Weights of a small GPT-style language model, trained from scratch on English Wikipedia: width 192.
MLP neurons of a small language model. Each row is named by its layer, matrix (gate and up: input weights) and neuron, and shows model dimensions 0-191. Each number is 128 + 32 x the weight over its row's rms, rounded and kept within 0 to 255. Numbers have three digits each. A neuron's up and down rows have the sign that makes its largest values positive.
After each neuron's rows, "fires after" lists the tokens most often just before its 100 highest values on Wikipedia text that the model never trained on. A number after a token or word is its count.

L5.gate310:140192179116070124121198091116126168138126192140104122142156100148175140118173144110060098136076151087099154107116159110115154068077129126147070117127121091106142145140154109107095127179168079218142106153112176122150104146141132070116135107121139111146046089112128103156197129139168166126163100153124108199105157090105113119126179171111144107103142142202180121149118086118112141078191111170133190175118081135092119206148113114098120100102144135116146117159123171134176084131150178114143091106144115097120143125127102100134087097129110069126187171098159126099181136123144153087
L5.up310:130194115176121124112199066114149141110136118148184156095136127158170169129093092115133151136098136124148173164139133148109137128115149096136127145118157107132128105169130144089122110144131095175141073145152167150118107105192191115165061073191148125120228112103096113091114108078141151215137130123105085180140151066114110144132132173107077127079192144104161119132122103148100176117076134119140120080132113158099139172151134125169107203081225121142134127160085159157132125107151181139095095133100136149139164129132084117090164125137128150129088062197186150166138124136080138123
fires after: " the" 43, " The" 9, "The" 8, " Wh" 6, "Y" 4

L5.gate367:151196165146138087130116123120135130169171111144151145132122134119194105163140125155070105149128126113093109115155088192092119122123155102128122197144175117110119126102217122170115160119097103190135130065085129098127106133096132093110190081138099162072092141186118115099158174112188138168184140206086117084115106123121138119160128143167175049160160186157172089136129063103078147173162146107108148100172128162131101134092087150110113150125091161120142116149144126085105085135118151151161106150107152107159119145111126097082165152133101208116065086151106082152125124149083146193
L5.up367:096120088136175159154119165117153131097149044197141123163156140129176130133156128115107127129168142147125140156191095109169129159161105152096151106079107144120124149154131190110208107180094108163120085120129171131069079062136167108132154130120110105152110128102118107069104121162144164153134046062154124096165139177151073147134151131077134127178100143124137206123119135198123060144112116121140052135133062131136103153178087149141140098182121151180094173146185130175100119141150150162148138144106132115170147099112154121106171107150149076163122144095135117165098123058142142188
fires after: " M" 30, " m" 28, "M" 10, " the" 5

L6.gate404:152156097166191162144154071129173092133206110091142158131098109121091159077092102077125108137114158113126123098139099106157151084147099120144167147121088051088108139130077073122158110130157094105164129085189124152159154128156130087117112107155113126124122152144072086102090122114124106104088195179124087110094101115138095110110105142066194144186122222116160168177168116193163120144138168166209115186119114150115109128115063139113126125096112145085118094122165134066160149136101127133099092165132114162096113153130122083134114150106183134153164073149162118176098155069149138120
L6.up404:120172094161131158157136073092123164118156184109145104122117110163096131095112105130112136104145150108111128148148138128116155138074126119125104107082095133113122147135032123126154131155110080116126125112105120154092165186150054122077143130134130115122154133100162104109141137149112103110157125126074123138115105171148131134102127138126126110132152180148124163093176163206141222129092127186114147133128079089068171121127109140118157087142084136116170091098192107125139137041120116177133077076158104183136121186136183146108094111083137179140183071125205123124022138207126131171
fires after: " K" 27, " P" 13, "z" 11, " C" 6, " N" 4

L6.gate216:134114159074162153156100148122081079170099089138161125094106112158117085101165082109102165133121139108128128095122082170141129181146146169106138186117180094061149157105093084123154106169122150119122139138145133130138074131100073138141164120130178152160083165134154104176121093083162148181171127169105157087127078128122164101121115159164197142127109117131159089115159077107046150164176131107119142061137173129153086165155119123100142103064139120107059125087073139093189146115123105153117097125101173086189090194136101073051152144111167125127170134123126150163126129186173145141
L6.up216:156183116135108143136111106121088134082172165186166184087095121159156077162089095127157129150132092161135136069191122074131086125189171145181132135151115167183155154156145080159095119141099157060170130170115208135187141158129107156112103119087106140133156108162144115175099184135070097119178129121107170102098139087112114119137049156122095145149172136144135136117091154100078112144157157140131112109160140134055107139227119146117142120166144137107157104150134105090149122149106098196216173155106154106198136146145129087092148143117148134177136137155123119137137131149155143184
fires after: " wh" 26, " s" 13, " (" 10, " acc" 7, "—" 4, " " 4

L10.gate156:139155109142124167147100112175149081120138180086044142108125105143141123098130149096120089090117129102128171151106110106065123121123143157136120117175099140153078130116106143189118132162131120139172093145095086117126123136072178125185084131107144143159151089089149213133094110094111147166182147124143043126168090165057138131122167150150083162129122116162123129164093154070107165156077120153133124118145073112076055147118091144079100178113113073103142210054158120151166095135111167101131146119153140149149087184036142106101162119144107193115157160157129131090138136105134154103
L10.up156:192154106130176082153099118098109136195125118167113119128163122106188119125121137077063091099082196096128122130160122117176070061150085136065152102151134159107152191133147166116120104128088147139215096153123067126097107078143117119155133105077152116193071145079090146118127108127085123127150190190113138097113102171124129111173111117118134110081131089143133119135116096160115144127086135167154107095147151082160137109073076087086119147112140147131071155143135135109164107121133133154060080137061144169196109119075096062080112158136119091096142143140122119113117081150091146157
fires after: " " 46, " con" 8, " the" 5, "′" 5

L5.gate411:139166136158116067134145160113133128145108056158125120120154128120128117113047083139131153157120105168124137145106090135132103161147144171126139116157178113079086142168123169103152089077103151122109130168062099164126120116143107107114139111079095103150083187106104091120131113109094103127112234104118156114162124105191124144113185092110138143160136153092112062123149139121142176192117127096185115145111116062101137142152009143098105162153084066088054043137133080155152117093143124108163084150118116170096101102103130140093124172176087180126163138116121118138115083151107104120
L5.up411:124170118132193099136086133099201186076109084100117102126136154087132153155084079166178072164137160123131056151114132145144131127183149157142160088105127075074123107127157125118137065111155051204121158134091080144083117110158110141067149123104153139121185110130119055101135150123146076099142125144129137162170130156098147094148152113141116115101207140110101148099074161152148131149102117130125150091218103145102114170116142121134096149145199071132071166137120127150123108155166177139152142162143162097199151109123088144113090148148165149131099150138142097130143109097162159050
fires after: "c" 16, " D" 12, "ch" 8, " r" 8, " K" 7, "d" 5

L6.gate449:105125081150105127153123126051104123191153101161117139141097127120131106103149149138078115078148163116124162125102103068183092074052081162146143121161116092113110137116117087167097180245108129159181070147149114116104132149132153116132092130104127082125137078081104167136114141161125104083134172086139135131188065119099107162142144075092157012097120153142156139116130070146156129125127133146110116130117137102151145134145130130144190164037123151152080127110095120126061086090106128081090136104148129101114113111116102086102091103104142138128156123104101153046122076120095151116
L6.up449:153129092163131164129122127072125124116136065181127146119106162127161106118110124149146107116135188110072181153141118077214134083100055157147136164097127075085119164131172127143131140162188138133137101114133118073110153113142120100154046127128134106071130072095118207111154156174127074086147177097136161101171103075094109178130139078102132067111110145130101145115133102153145113164161138181100081149102118151164112151130130160182167139074147132147097179145123140134072129099161110113139116124150142131123078097091125089059121115096098142144182140128107176063139043130108193108
fires after: "," 37, " " 18, "′" 8, " (" 6, "^{" 5, "9" 5

L10.gate119:106120070141137101090095108129126099131067122133102146123154192139127140097142043131130062127093133136147056124144130133142141105119147107094088102088095148095039078123099098124082156091190167093161130161101161095160134091095123143134213143166164161119088127185173124131097094171150141086193102181131128140159110158157132149115218140089121094107144179073084141163109145146072118150117146127175144077137098166135127101131159172102123162147192181094131156137139143082142151167133114134153111086150072105186096098089154140120137153191129146111149094126124122104101142135170170162
L10.up119:095118101125166131113079086194104114126163106157098068189106133095163171170142153133161095147107121150109190153152086188150111127150146156087128101124108203098108134152119116134088150152097152134076139132092168177164127115081098103057121141099130084188107142095152068169090081162154117205103092094198112101104066139148144131097109148173144159136104138096108139133130120083086065129130131123187197145092142118146146113076095130109161148169179098064109123134131132137150200120092130072187099072154133138127156071152147127103160122122119124125124167160108126137115055099137132124
fires after: " " 62, "." 6, "oll" 5

L6.gate80:089089142160116201084122084157142126154116093104175187124108192137143129113159057131107097065117142107075164114126131141120154089086132170063162098132098088162067131149133105099085122190121133164130135096081149095112130162187158163116097158147099135139144126189120130115157133090162149115155166111076090137119083152135184152126081161166107150189113171177126176104166170135143169141132146178176148054143128135209152154066130167144120116073065130111126089149129068123077157107101106164097102124128067163158153111162135089118120152126150150152107118148158146157130150130091136175
L6.up80:137144124143169136059076126142133122132119136102098176139060159139165126106141155123059124135157133123115173126099140144052097176052134178174104140114127149123155142095107141146110182117030085170114150146051066112112088105168074145152184183196144123111169162089079136097115156118209163123123174115126096104115169115132153144128130077141144120127154155161095180119190121080151117152157113162125192141169136157152122106121122102138114119179113152111088160108186143130148143142122148189156096114066086166149127108084145159157121145103098135170097115172085160102115133134133109079
fires after: " V" 14, " H" 13, " J" 13, " N" 11, " m" 6

L7.gate263:139118111134141149191131163104101132078151126116119068139137171166107114144140083096039112086200156141134096104143175165084153138177116105084155122162081130151154182136094069165142133168125101163227156103125121165160078149151145116100187149065135128133106058151136183108118130098116106120107129131149091136170107114097146117155153132130142159108163108151123100177151118112091155099125103100070139170096072088165055145128142093199134132129145176127133108088069140154100140126087129119066147082119123183104123184137119086110083149140157151085154091145149080166081111096111118079
L7.up263:099103059197144129161124148135094107121104128154113098175172162120136130102094124148114082069163123103126071123159144178094140145175113130150164188108107130107129156137126105124138112142094128136124122089160128118160124129141129149115153144118096142083093084144079187109071130078140072107083146123087181108180136146099163093138158130158124144116088182131104057164184104159135098138143110147172115171178137074173115129122138083172168158073142166136139174093060137152124155125155103122068108048118149145156119154058116182099134118117136165044191170123158073133051129130092124105
fires after: " " 58, " P" 8, " p" 6, "–" 4

L8.gate455:163100136158105139170098113072137105160163112171100151120075162106114123153139131070093143157127080150062170175124190050132144076146135124132152138167106101084178159159141068146141095182131165089140191118180130136142132204128117119136119128158101054145140108111117160108083099121129138146113158137076057107157158184074109159160104174115123116170181137053092084122118118139129162106146137110169154111150125133166038143121128120149106142164102142120158114131153092113089144078106118108102138110155173115143138136151177128123123098127117158139116151148067111086127156145173107009
L8.up455:111091083103059121168146092068125090166068163087107099164130149126184133141083152162176185118122124125092190108100149107093138115115197119121170178103093101124128160065154145152163137167120140081086149104094119138116106113178143087079185089145042123134123173089146131115178123133153129090216125141136211155168135159135150106133132161166102165108141143132119114168129101065171113109157163172128105076140137151179169123105154135174119172104166146141130129138161208106127119126065166113091139190109178105127105102127139111094158139114119121166128172072150135133141140138122160097
fires after: " " 88, "–" 9

L5.gate46:138141080132111145165118190158099090115101110076162130131146133154159131161193146185194183151093164145156195172105110122136189121191173153137174175145109088099122109172164076183144099176133098128162165159074127102111144134152137189112100133130167098073153145175103117082125140153090125121108165181113083081125117166162107103115132120142158127145110171138114082096112195087109131162106113139102177142120130136160139149100090172132145188104156085159125130105092099180105103114142155123164110163060122145136180104100083129177144078127150181108112131126089129136039144139115084178
L5.up46:148103088156147106137021104096141153147122120093087084141169162136062186134120178161158146210166162124125093123141090101105130201146112075075160135123120113116112089089095139092097115103141096148083182123172093176142151089109174114135096148143081168164156148064108144142098118064104151101085097132080107088147119156125117096106122125110137153133120132141160140074089146171133105108142165152167164088126061105109155139066169104164101124081102070124112119098131138154158097131164129073075087101116137132124191136107119162118169143061162167171091157145153104131091108150121149175
fires after: " ch" 20, " r" 11, " sc" 10, "4" 7, "ch" 7, " Sc" 6

L6.gate333:130158176172150142129165154104190152187135035170120126106094163132110099075191141152085162164111120175117093110151166065162136148106174089186084100106096090073158145165146171151109138081095144107159090059151176101150122082116140160132157098133157102129110091144105092118122107117125117164097119164073178127109128121147169120049100120152144119100133121201140165164102117132128180150116148103152187167045123171166099107134101157135141137159172175154170137191091153147141161148140120079156154157147153118103130110179176087124126182132105194113127124120117126124135144104171148108
L6.up333:131080142129126147136205150131128194093136036109187132150130143114104060161098158142141099136159069109154145124087150136179134140128116110051146056073136171117107111124119113113148148088095104133131091160125106071130120103133120109126123146098148071161132111121165073097210069098107108136098153130139148125144096114103110181096125192123109128148102216085136141135140097157158202150143142114137123145135117184094155171151110146066089113146088168130091140131097154141149108091132108124163120112082106167161149214145150146103088165149082111153086126166148094087115141089052108097
fires after: " S" 40, " s" 28, "s" 10, "S" 6, "ask" 5

L2.gate96:137152099081122126166109103106145131140136102110124117136141173039141166146149147164146123177151113136144138188095118078073122098100163164112169099091108145132066137057091101062094109158079196082137171126117151130079099157177117111100141066122122122143187144141130159042162146123105165169155150108093127023190124135157076120093148095176153105179124159104070090131085113128109154132123136180089127126155169097147129092108182141168119141119146105123110117132154055132149068140094152135117116149121148150096059140103115164126111112160124091112071144174081151122114148136140173147
L2.up96:109131107072106145103142130132185108101111148106093141105143137133107160169133125158137121093137110113094105162133150155134252180147143125097178166107148164118086105131103119160178136088075142073127116120153102105108129174142110135121125048122086166146166168102098081124146080105129166152118122140180112046161105083054119144139137100140191130158167104117131131175080149102117071058175156160068146098187154167138126152149128076196134165115146121116105108154147105067130078122063161137120152121147107162180122107173170124111145075117128107139186100131100134137151147074110078124
fires after: " " 34, "d" 10, " E" 5, "E" 4

L6.gate267:145161074151034139128119142193164136145149128160114140121151155147108130092145133106141051153084085130119137095117106150141165125115097083132069145117092167138170151152098158165094127153138219130131138083124098138093102152109164100072057158114136093167097094120176109164145039085121171104130167149135076183068100099105142116063090146166126139166060111173139124139138160202122120118131068180114134135140107146163147125144107169141115178127170146154154123111103122183151158090148140105155109153127134173159115072138097135164141128129081158169106144170095103121204155115168133162
L6.up267:084142058133093122114134131164140116118142107140091121085132134102123114159124161115137088141129149109125115196102154130095122166108084162162094151128137116165096137153133160149080131133173157142081099121132124104109154145058134156175156143112120154109086135103135139164159139138126078137095145103113160109151126101152160115105104136133118116081084150095110167109089103176135172129095109101147154183034104115101134071080075183155063150134140078131077115128070151172055160167080156179182171184114118151179163149100141139232161180141116086129165125120201109136072142144084184150
fires after: " f" 23, " F" 15, " R" 7, " G" 7, " M" 7, " J" 6

L5.gate325:140130140164136136087066110088089106139090127109080084129140162167172102116139139113134122129101204165198087093102155098143122143155105108113152139188105108146100168108192151158106116108104123140120095070102055144097142124180077129107127102134114147089135080082120088157079161099157125137138073117108183117102135095101120171150136116160194081098168106122184151072109083112046163125119177101082112116117130109114141084117132125162125119124081170102111114129132159111102113201081150164148140126127154124182156169091149064175108161149137148173138151169090167170201131142202109124
L5.up325:181144160096113099123098074146131112146063129115116131172167094165132125124159095103185089110118096155157164073142131153170156119134126115078155137124127122110154138110144069126136136153110163142170150164140101108108221092160134068169141166149140117106146111067144095093176127134157141108151073107111099143175107153127086197126142119133138119063140080117194195106165093108097140125146165138098207137097137166161116158158112050150125110131061102170150151114137191162131181129138180186070090107117220121172128134157203162131114111111110169125130097118118081099126129125129133142
fires after: " h" 12, "h" 11, " the" 11, " E" 10, " M" 8

L6.gate321:065105182150164118141081114123107125085139202123110138117172138117133113158123068087156091166153128152134100123147158076159139079142151137090146152098102120139086132143098109113147120132057123124115143108124157127136195136039117137133109124111140136131083114182108149094157123137107117073092173148138085152124109219099108094138103107073119143146137099108098091156046104123168112152171088076092139090098115098085092139128123118206068177145156109094126183086127163152157099129186109159077095098125100055101130118117147088089099086165133136158128178120111105146102087200189112126
L6.up321:106110140129126160101129113134105153121122224160144128113128155068182100122162137143215118151130109138135156143126187110146116133171165118126116127087085136154093091129175134112070120136131125100173161118134147071207185115142165143135096104083126125125098117142100151137167096100137129115134169104105085143159116131135062079139081053120101128166110106096062151192106111133127119154113125117082154115084076152056071136081132101154083172159118167070145156117173154164172186126174107144182100112100138115149058084154143093036084136176112136129104126147128140180131116092138142155
fires after: "." 17, "ac" 12, "c" 12, " sp" 11, " Sp" 6, "op" 5

L5.gate236:176138171118123161087156164176092099196151107137155120064193134172147153107217105120119088140108189164108095172179173137140103103190128125130137093157094087096099138177133193180145136056124135100161134159163169108125195152101153119169126096174165109170140154132132115147123109081153187164125183139133128089115165155132117076106150105169121103128098142137130182171132164183139128149190171094190108138119156152123128090167102119132185161173127132149186141124095152096073119119091116127147120091097132111135131093138127152062063132153124111106121103137120116144052113139109147093
L5.up236:141133108116164153146152123181139098170175181142153151151127054115137136118140127157109134100111151067108189137181195114131145116130142164163149081135151124100107111124121115115116117128093131125135100158172109068105119165156105073100116090098117100142124143146128114145150115192125156146203156144077134099159106155131140122027073174105078152137126144164200130155132140131100149125120087093162147136139186145127156125170128156053174185132126144136060159142109127105154041181117194167105176145100147117106125107182123130138055184139109108109172093118181141116118210155153099111
fires after: " S" 24, " s" 19, " University" 9

L8.gate458:129180153073131149128135139080075103130111136111102098116085163136120108177120182171140093131125079120128125113160136090125135085135050127129068118171124164112180137146124132131108062101137217126157081114096090103138142141097205090081154163092201091088097094146100189105150129109152174122149175088151092156144125152173102137081149176083114141152040135163128137133157163155126100126104081111143107109143152192153092084153143108114100126202186127048157152082118103143160107126081159120095151133160097100060127107145120094122110104166130134180106149140095128164125129137168143138
L8.up458:210144144157118106096124128093139130165058156111157119126114143103128103133109126153132109107207084138142092139132138099204113125043176120128151132138173123168150169105088187191100119157116114158117146155088173073086138090184156129068123078105132209185132132110116177084154156106155148136160127086097193157137102145081147106116104132086071160176107118098140075130105147109091119191125147120127099187115169153119116120133161132118135065119118162131093104122130152135095106182107173149123095187167091138129177184121156117119173134123176132135166097116115141190144199155134120107
fires after: " f" 36, " F" 14, " com" 10, " ent" 10, "f" 6, " ev" 5

L5.gate98:158164107113094132119143121179047059166115113162062123101121058093137160072084110170171085147171113167130134197122145220193154172113110147132085151175164174111107097123113139120086163155065088135188106170101129100119123148177139147154095111125148075124112139171127083140090144168114174103154161095107124112082130115170145133104139119123108068130129143143122137151151090086140150128073128135153089145121106159101107118164115131177133164145106156159104202165106142080098132131135152087134093067064171088157152107103162142116095083102137109157079174109121118111124110155191156135
L5.up98:176185143080116184163134091094125082193148092163114178103121100107126121132078143144179097126141141086190179089159145167146091116137150173161114163154121096127081117108154154135103101151094090181152176140111090166108156125140149178170075097143148083175151143155130096117119118139147147068073119103112177098040170093164142132148131096116113130140134148074137137142150109126184171122081157133122099109132136183112129131168054126121082127174191140146079206101140138113115126156162084143158078053141149110093153057107150144160132156151129129114112120181100139126148092105163182106
fires after: "," 39, "8" 10, "9" 10, "7" 10, "0" 7, "6" 7

L6.gate230:135139145077074157088105112132087115172226215118086155149135084154131075164076160134102141075142160109126159139098155108088089162134123144137154152188143070114160196141106118165120130172092151100114138174121105122176171089161119119147180144146139111121118132195096125135155106125180171094181146131119134142103129109138137078185149115058043135119093169135115155147118093133102130094141135173100131147144150138121107121131077085083133167066112162076130113064153140089090131179096120171105082102096157081131097117158092132088127121159119168034129118125151097156123139111137149125
L6.up230:111086141118121143168063107142096153148110104120165156129112137077108124119104162130090162150146112125125069066079100113031105109181135114163133098175090127167171128118178105106189122088070140094096048155149097150161061160101169152119114172072165172142160108147172138141152098126163093084149147120198075064123091135152129211122177144119139107163114150108127106114199135060113124170165087139126086112131083120112090159143145134109166095134117164105165107189083149211138133134115101089122081129111156148139141146138121165108165147152155104126136155129146143164129127109141073131
fires after: " " 38, " consid" 11, " (" 10, " rem" 9, "2" 9, "-" 7

L6.gate17:092159083083146169103113130130154132127136136189145135159076125145144061092143142095113101163136070124154111100137133146105083122128088128087152135106043062109095120124132116165163135157159153126068109079140186150125166147116181171156124102132133116143148100157168153098095106172168140093148085107146105069079136079172159092124121131156172101124136157175185154116074121145076185127153129068105183141130190109184104107141110231144077168099143103130098089099116077158097151122115146132151058100115113137163166127148167164158140129153143172182094112117109104161154155184125161148
L6.up17:111111096130127108126203129127141088137145143186103141116158132104115133172105168121168128119107100108112069169110089130187164186156086195162118145098108136103148158194167119131182194138199139110133116114120158148124106161111049123140125144146117130109187120128151149097062121117104115168053135143116162146112134105179139071127141187142127167159106147149176156135198087145114099084131111154156133080140169105110134130184111167153108145118153076099115103139162175138137101145170190165080101183092150134194147162149181100165074141054119113189133123142132104143088136104133161074
fires after: " " 21, "3" 16, " D" 10, " J" 8, "4" 8

L6.gate137:123105171143137117125091083119130132126093163017068154095144123181105120106143139131133089116143133187146088121144143201096134079105151115128122166066128097123155157101121138092104116096109120089116189113132136130151156119148124110119195118114133167124183143146103183154132117117120155129187135090159106146120099065089104112090112134108152095107084163102119120174057138057116153103103160157126115093122150153196079114149143118100142133119140105107097139089168166185130102112062080097172090157074072198158081061106123088145148151099058165118142128126127071082183152143145166130
L6.up137:133106106175116113102101168174135146076081129136201121124177127134082131174106127046161171101188133164088119064116101109114103098129155109153143093134108107129138151103117132104097138133179125093118144119153176148124092091134155148120148131154104194152190065165153092113101205130143121139153156171163105113122142101176092105145134168157121144157161123099167084158150152154151166075120151119112133144107151064178075165108181158131160174137167146141089069176165096170118109118147111131155139144141113157121104107138067084067158076155139120104148122139149086217185170180106160174
fires after: " B" 14, " W" 13, " w" 11, " re" 10, "b" 6, " h" 4

L5.gate197:142151145117143127117094122097064120090098138079138063122103089147154136073108071139109076103124159114156144107146147092092090152157101142137138155152172120120096062089148132126147111116118075165130162137110143152065153097108072108112117055127122121141149054198063139137146185170184062110118200152142138165113101122085125143168129182109145165150167142126095110067074096167151135147130155113093119151054173138116109177101121132121102175121138128073165182105123135127072148151069109186134141133128159133140086139061122078135144130179156168165123162119135095141164141084125120188
L5.up197:123146114084187164142121123145162079115113151148044117187096128101155138099092165166082123100101135153163136114109116036098111096142140134138130110123117145158139108121132127126115124090088128177140196146096122170138128126169166097102080121081114087104123154118156135121147116144109104134149141130083145119164077151101207109202124100092139141130147128174071110101080137063176218088109105140135108151117169106145178176092134131152091132191173204039104132121146123144102149114149105151151140166109201107108092122106163117153136183129131116052123194106143077118126134089137094148
fires after: " m" 18, ":" 15, " ex" 14, " w" 7

L10.gate498:151155106138190156098110111151121131114160112127148146114136149147153096165088108112077163166145124222049099170172121188159090125113110125073162099127068122108109105143186147164130145176124107092153114175097147138118195161116069111159164134105134211074145145092109143070115121139112097110120144148088162110164082144119177048137163107106124065128102133100098107119103114097121160089142119122179165133103106154184131175047188177086127103112122067126167072093115104088125161147133105125142114106147117098138175142146141122143096159085135175116099141121138162096158135139189178161
L10.up498:112129179150131113099153124155138174169099127116104133067074107059150120107156151096154061142085154110154158172118104163134127161134121160154106096167122135190131102142101118129067174101104129173122139196104153138110100169106163152131076142085176147127131093151160142171097063079065094152173156162156136162122070146187130124081164194155132125095152116179150158103140122118216139113177061081169191141122108125160130093136088086152110184122112131154097162130160105175150107138142128120147181112126084116168147070151135067092123061128128098115117141137123140141169190112140153111
fires after: " " 25, "1" 15, " #" 14, "." 8, " $" 7, "–" 7

L10.gate377:175096144121152159122165163136104111157076133089106149100118112147092162127125149135129084138180112119100130104145110108166086164139169160158190128151113106097135148134132137117094090085095159091141068082223139125109134151111096061170129152146151123136133151081116153152072123129140161053068169158106133094149151128164105118116097161138154131145189111078129150099144190143150098145133130134132124084082101128147098108106101122091049142132144125062098097190091108122099156020165155098181137158158120157145134134130049108067118109149095172147108191071125116059131113137139142080
L10.up377:168089044131113125136048131171155108100152097167157122108147103137125167165105151150130146154171200145101204114157122098119120164043138129154146106121121133151134146139096145105074155132144082100147093164118082114116130100087166184104112086146157200077138099099114157099102048173137085154134128091155113138153106116119152142128094098107117154121151189200203123145111191107129114212133136155087118158164158067125124167194117098122180114092113113089151127120185152138110091121098159080150115181143156131152113075156133144078144102126166129118159127136130154144087105169086120115
fires after: " " 35, " (" 10, "," 10, "." 7, "′" 5, "°" 4

L5.gate488:148125139123174097152115148129122054112120151123133099089096105121100103153135122149181089123144113107163140113147146165170102175123103116140178123112096131062087105081113191138114102176118053125142188117079126148129093094090190136121098165136184159135125081183128092116181077124176119082178119187052198123117133067104179111101148139088096107116130149097136100120085112136159114111117130154123099116133135135155063133171127121161074144023104118136089167088191120125146140145141089126111104153087170155129080109093086074104110167139135126121139120191140181130154144146187162158
L5.up488:104079123198128111149180101101153144093132151125184100158121122125106098153110120097094123165109158080069137100146152148167106116151098103171093105158172148105074118153140171102121129110153127176165130109085137092140126091125109117116123056174111115134100125081117111010141075124095125108150136142118141151123116104112150031159099124131111032151172139161099135118076151115111122134191136139158150137100156154107106138136142099103111098086184116116077167113079103117159108139173091073138101139132018123145166063115150118163137181142159136163133096098115138157163135122135217147
fires after: ":" 69, " ." 7, " sp" 4

L10.gate80:118099103124099175126086081081168092094076163067107176144069127092172136143112148104151121105144163115150040121104097107090115118116140156084158200089157084158146110109130137112157051147193106096143139120093147135101164174161166143106160136150142037134080100097158109163153174110120116114135150150079139113212140177186125129172044109103149133126141113115167124084087065090138118100135114122143150087150180148144143090143099208108121129151156099105123069134149154090118073148086084148056127122112136107104160140128095132100100123136089092112118145109126117115152098137120120082
L10.up80:137118082114086111171121163059127126103146156111109145192123187112142113160160130113181110118078084195165089146118110037083164151068159160141105102113102086116183150136166157154136118196105152122131173120180115116105104156145146102126105127144130079046109130045162129076097129129120108092169163133120157121115106147154204064132135159112148144128117072117131173118120111106153108123141117174116135107108172203100134115108161149063139128163134117083123083144160154087070151134095112144092099135095142131080074115129134136105093127085142102104179132159095168204146119107086093095
fires after: " " 88, "–" 9

L6.gate466:101110127160127120146153148100120102113146085087119129117081136131080139126146085185126129104102171145166075148148158123104113113066124095083081113149148111150171112154144145101097104163117129164153117150086102158132096143061162102153194171069148073127100115129127141115094097074187123071172156134133120098132137093153124069191168114128076094178091140152056157134133176104098128135101157125070155094137145072149191180146149105145163150129080190135105178189119154141105051081120164139121117145140090106115173108087148133110102095061098120141112087174149179166064125122175129096
L6.up466:139122129133129079132159155051147127120155104129096143095092146130054119120159107189146075156100138079138164148133155152085140100057090046105097158148152133109117123127123099144112156179126132124108133049051087126091117153124095060123196180115136074151122073115105147079090120186176118125085161097095137087107142092157090115108118110133151150162068146122146191117173159101137120157080090124124155125069108073153150128174149090162145098179070130102080141173164150099089129115049178115090139121171153166153129097169146149102139083145142124108125128170132118130092128125099115119
fires after: " D" 19, "C" 11, " H" 11, " h" 9, " N" 9, " C" 7

L6.gate172:107153142092118130121073104146104172129113123110070111111132147136097150167112181147180114136045086163093120055181124113111210139177103109123101105132178149121131206128096128138103092118107118133110158130114124132161096150128120085193170198127129109134187144173161088129148123116121130099106167160166130177116137106081111102151093123144119104164071136125097101110167076024110140057149134192131096032119125116164115131123152133132174176099092172086137150118086157114120113078080122127166133132098126134147140116139133119097126161140159164143129214165073099107099093129158135158
L6.up172:129095154124152126236083166141114100079090102032139143137139142125116146127027125132143170148119153090126140147196082161129150139126121132092151115145110132125107150111078173035118134138158148154108128121186131142159095144132110071157168123152077158069104167133154184104101156135109163196153104103147154171172106053105138192081111092114104129128139072152157129116117131102123159118074115179107175189096143066134110084090139129087102109139150106145162151136110157157165170149095150123119089133088104153141130151107168087154098093168091142141128129135114175157129101102120107180
fires after: " h" 21, " H" 15, "w" 9, " w" 8, "ee" 6

L10.gate417:144157084137129139163107144104101117136099147120132096172039142123128151186108080161141106107140111122202153058085160122100167124127132117092104126117143102138160146184110201145114142163142198172125148160134132112099128159121137135142114114093144093142148068121194155158143046157171161179099123075129185158107115121111188106091153133119153122190066093127169084110159138116120138106124153147166135135155125191076076143148104183105108137133109151096129142121101169096076087065147116111156099118150064090160122154082183118119207114144180163180127140154135125096150115086103073150
L10.up417:102139124129140092139081100111092144111094121139134152145086127137090140130180091085122111095109136167125160102043105197138118101103133132085115175099163095124137143084136089105119154185086151116054073111090127071152163078092080087144153087149186130171121142146172156128134136093119131124154129180085077122128154148134172076113146181161107144149128157167106081093148091125104124150056102117110146131087140140109174082141083157093140089111163111166181170181214149120152139145087091097143136149127152108162172139074101145094100120140055169144128160128100185148117128058114102069
fires after: " ex" 13, " inv" 9, "v" 7, " det" 7, " in" 7, " re" 7

L6.gate200:196172081188108130129149155153113098089123182175111116124153098124103120123120155143119152130134166166182114119127173150167106139108123163166145172155103122139100121159135142076120174197113105165138107125120141137136114161125129165169155069173137136139113034136185157111126131165116166112094132176124079130122120156082123103163112145154154180194181154119159100146145148113102100122113085112163165114080116154131102130131091164162067173121133149067081185094179099155158184150168159112102170159179136100160054069092163117133139079191123145126096175145084126143160121182192158137
L6.up200:157107177142184188148118148144126098106093125131114108178102105136121156141155167166105110083142214144134110106128150159130125104137119164197165158096071146118121146152119172183152192137143084114143145085118165113096152177048128094142152131105168080161086116176119146140153074114135147116171214172122119120169109176145131088167140043154126087140128117120091117142062123077127133072142164104132134146076104127131093129131169119116147115127138178104124135103160147126139124117161082108144130169119100174119145128108102149090143115121048136142135136110123127137129029054174226125
fires after: ":" 56, "." 25, "′" 14